{"init_std_qkv": 0.0184, "grad_clip": 0.5, "batch_tokens": 131072, "doc_mask": true}
MLP neurons of a small language model. Each row is named by its layer, matrix (gate and up: input weights) and neuron, and shows model dimensions 304-431. Each number is 500 + 25 x the weight over its row's rms, rounded and kept within 0 to 999. Numbers have three digits each. A neuron's up and down rows have the sign that makes its largest values positive.
Before each neuron's rows, "fires on" lists the tokens most often at its 100 highest values on Wikipedia text that the model never trained on. A number after a token or word is its count.

fires on: " Z" 38, "z" 16, "- Z" 10, ", Z" 6, "Z" 5, "enz" 5
L4.gate1276:496503506484467505500445520502487554494479520508516495476487497482511488533517466475524542491513479495482476506519514507459471511490506505521449467473505520527523504517523488486499501486458512536549463525558515501499526527502508480521489511521492499500486487474477457487508532540511494475497475561465511519534464480474502493530499542558479482501515517518464473512518503545512498513471
L4.up1276:447515495490499514493477480463482466491476479543479474513496542531495470492460475525503468509524538549496550514490501496491480502454481472467479509528486501562525435534497454478496471473516496490515509498457470505514478543498498507508489544543463504476534502487555483531497544530455482543498497517511465530482462537492429508515476518534500532469474505502559495503504519548513476475494

fires on: " par" 24, " p" 13, "1" 10, " l" 8, " counter" 4
L4.gate212:505492480536518500475482467499541468497510519522481512479492508438450524473530512537490490488526509494530507478509501505476497519522480499486536471481474468508484463509491470452468476507500530558507503518454475532511502521498500488545490507539501522526525453521522482480479452471458463464539500461471516566520500522500516516539483493514489470521451458520491506510516518505460516509490
L4.up212:535488450509506477468482488494467525524510474476502512535475485520522514487537486475529500475480505495511492456520497509498507515487496530464488513515504492554486480465497497507471535451477456526476496509486500513478452450522505530482514497545447518495509519522510501492494495510526516514524468500462549505512508502510517539539465564511490494537490514465471509483457448503506505429463

fires on: " De" 25, " Be" 9, " de" 7, " La" 7, " Ba" 5, "e" 5
L4.gate1027:549528497482484493470489519503466495521478545552490491511507507480488519537526476478554458519496453521502488450526497513486479461501497488476512484474492536472535560520537478478520524540503531482477534476497465515501545456470497496512513505452463503546484519482494482517483462493566491491488479530512531493516526507461535510501525500507495494459505476506481508480518439507505505496517
L4.up1027:509499529551522540519478506506500472461527469522502485490522441529521509539530509518496521499495524511514489488505496495494502506544510504447537534470505537514473529490490480545480458504437506450457511467470497537512498497486490498541486452530507481451537491502503518507516509477494498506484446457514494467516472487502501480494548467512513505528453495507482508506501523501534514502499

fires on: " of H" 17, "H" 14, " | H" 12, "h" 11
L4.gate1602:486488550521538459539478486492477484468494517539479499516501442469482523497498511511476461549475527480502498518486456517521477468523468529502537505494513503417531531498537530442493520508534505489513474457491541508533547488500459484497453500521510498455468548476510485474474495480487486489527473509499487523529520509511461502498475524496518531526501474505503548493499477484492521533523
L4.up1602:522536486494477491530499493477511465487485508496453485500501580507508502457503484482490499510487501511501479549516549449523499532479554526507502524521485525526501510522487521464497461524521514523450490521497489496549543482480537551453495477520472509490478492541523511486503526450497511482515494492525533526563455549540478465530545514502507466528466483520498519472540466474501527496519

fires on: " | " 39, "re" 5, "aw" 4, " (" 4
L4.gate1531:480483487505472480519504465481507540498483506505502538494521552502456474516517494518501483440486494535523505471464485518509480479506499520475465465490453499489527518495468552472474512435476488471448427507494508492490514520476546509518487476513520527501492495524464507506510453470494468541503505481495628477483503521463457487484513471479464544521498439489452482530495521473494508528495
L4.up1531:533518538477522476536479501467451466525490479521523493490489489469516499508506478501472528524495503513500449522534444517492493491536470463534522532539531506489500457508501530468522509471501443527481500529522478547497511475540514463509500465494519488485483483501506508493507488498487529491524501529537465489518447506488475468497515557499499509510518451559498488503495512525503508479459

fires on: " | " 19, "100" 11, "1" 11, "-" 9, "ul" 7, "x" 5
L4.gate134:516497499509512524517521477473515500506518481470503480442491509520509509500551504491466473516509515507505501545483525514513511531492500502479492478468491467501465488506531522457511476493482537501475496455503463462465515476539497543490495519509510480497499565480513505481502507488471496541524488495499492496508495492474499547506510481528482521469538500477505463471486507532468480471529
L4.up134:497494489525543543497529503489478443495466503495540532492466521509482494471556493471500544498467514541496488512478492504500482509475451506480470478525502512477465495499497522462502463479539511517486460476501502537482498468528493473503512497522518475495491510449563517476494526462505478492506497503491496493489495495473524523471502532458531480466468467501494484515529521497520497556520

fires on: "." 57, "s." 4, "ing." 4, "?" 4
L4.gate1386:543492515472477497513488491532437473491518506504518486532495516540491497528487544454520469483508471516507499551482503502490525500438529429529505498486535466472517532541534502515530502511468501542442520461497513518516551487489474504542558520485484474511478457526504518509466537435497502514526488495525472456494511503545541488518504497511475518510507467527532484490489488482501496514481
L4.up1386:526531467519504487488442528469517497451510553543512505510535480505504497488528460499518474511561509487542490461508585507480490495459499537476479515505540508527491446514491489497489503455503533523475480503523472497471504506532528475464517550549522487477481479504480490477460499546544546487522477506484530501491473497470493462508476498464483508499472458484524511508518515516562482506492

fires on: "as" 19, "a" 13, "ay" 8, "ash" 5, " Am" 5, "esh" 4
L4.gate295:484500513522516504497493503506526477456505493545492509538479488478477529453498523517483513499484531526513495446512538509488504521469500511456508508482527495493509502495479481518490525525489466528492503555484421527487446503551499472548526498489542520485498497497497537490497543466511489462486493489478518459542476455528502539519503469477524502517555525542501486475532505531514496480494
L4.up295:488493484506499468506520525505494524472488486550508563531466495502475528497488533470505526508492484526484485501491507493488518464499492517471507498449467520535495496486490456486548484531493522510469490529528533537464489482463503472468546487533493522481503480512526509470483513520512516517492502486449458532481505467514456505520522513504475529467534443488497488496496461508547501482506